config.yaml
d_model: 160
n_head: 5
n_kv_head: 1
d_mlp: 448
rope_fraction: 1.0
attn_scale: 0.177
init_std_qkv: 0.0567
init_std_o: 0.00855
init_std_up: 0.0567
init_std_down: 0.00511
optimizer: "muon"
lr: 0.0113
seq_len: 512
doc_mask: false
MLP neurons of a small language model. Each row is named by its layer, matrix (down: output weights) and neuron, and shows model dimensions 32-127. Each number is 128 + 32 x the weight over its row's rms, rounded and kept within 0 to 255. Numbers have three digits each. A neuron's up and down rows have the sign that makes its largest values positive.
After each neuron's rows, "raises" lists the tokens whose logits its output raises most directly, leaving later layers aside.

L10.down446:131123090084089172142122184159100138180115156124153112109172129122179073155114166114138126112117141135182086113086156114094093166119110101078027171121112162100136116136122146148181088122141106101149178105165078147195123123142040148124038120059194142140102152115114093165120163183126113173
raises: "u", "i", "an", "in", "ib"

L19.down214:112135117061135149159122107101186147154130117077102095130132138149098107077157100137099155145095133153170210101134162083177113134080128145151039142123128107126100075107159163156172145152159095098118177192178091154106138191092106113100159124187122135125156155087125092164134112121133080137
raises: "ely", "istance", "eral", "ce", "ially"

L6.down101:137146092127192211145132105121112119156168160139174185124145145129082114150184118175116104122134202169124081115134139113159150120102137089182143132174153092097130123130107085168109169136127114110093097156130056114066092096129137108106138136084096112142135100176155106187155152142172144141
raises: "leg", "ty", "gy", "aged", "tern"

L17.down250:110120173073111170128138158067172075126151140118156108082173152128129108123097053079105148155128118090097117166113086096065113135088080113174108087114083110118150126139116111194171136131131108152112180119146129085069160140113151064106107096149123129120139125142130132091131135164095136118
raises: "bs", "d", "da", "ders", "rics"

L11.down256:076136152111107164144149104106079167150179144141141113170155160082121150149132187132145123084182085090163126108166167208159125151102116154078129149093147103118119158103104118217053133168124071122138150129134109138146151158114093119142182062157136144096133165175107142125116109154047092135
raises: "ist", "ists", "ica", "ican", "ans"

L8.down0:091114128106128111130138091155149182050160139083147167154076137082100153102145135175114094123175197142127147127126142166123140167070085195124083115164105165174092110132148094137102188128141130150123130116163119072098158104068118131171154210125132137121164151145126134098137154141115115149
raises: "ually", "ably", "zy", "uous", "ful"

L8.down436:100146092152146063164154133143176078190059150129111157158109119172116107119061134158087093191143125174178157127136160144112079138155113117116090110171116118130140134181153103081109181153126151161135115134181099099213161128122088162107142050123165074108103211163141129142155137119126106136
raises: "ities", "ity", "eral", "ional", "icult"

L8.down60:108101156080169176103129119109109167200110060167183102066067123149095117132197125140151183117129111170090064134148140115166119097160119136167127121101137108166146147095153144141111078172054158177079166110198078105174169135108094138143152154091118149079129122127074134126089154172089115099
raises: "ered", "ist", "ice", "oth", "th"

L4.down442:150079073101124112118152159158120159160127127097047138115118088107172151117136149116199208133051130141192128159163151151121138140138070112147168110079120158158144133152103076089108188154092127128108184108130137154056120158121147116134184168140141150190163120140142137161137073135140145134
raises: "ories", "pp", "ps", "pe", "pper"

L18.down4:141145120184107104152176084154077140142116172174169143129109078089135118164102123079116104094172135061073138082119123133090167153123090175157104117108156106125175073078092151150135136087129111133105181107111096094092149142132122139105118125117140085125151170115122129132181076127106183121
raises: "ator", "ators", "iver", "ctor", "ct"

L18.down353:153094119133154143070138200177062120165118145116129107142140148121149118155128141157136079137131132129112083166117119140090142130156182150142111128084126125128123104155177086167150071099177168134172098055084160122095104129145147165102128080116087144117152139152166153090096118167129080130
raises: " and", " (", " |", "ink", " "

L6.down142:104184145095148097102176096065127186095136113198161106102106118119120131091193160096102106145136170118157076118149131160091126142097179113176164125216125135209145182130149114131103149144122130100086198143087124103085181135198119100152139187131106176102089109164137184174141155156157109095
raises: "che", "ler", "ter", "ped", "ford"

L18.down413:106190107205145098116076151127173102079125124118120113135124146181104101164124198141126100164120072099180122211115056156116118149104108127163158028147124164126129107151134102120175127184101160091124154142111110071074128151152164175132163158118090155123128175090134157116091112086093148152
raises: ").\n\n", ");\n\n", ").", "antry", "ranean"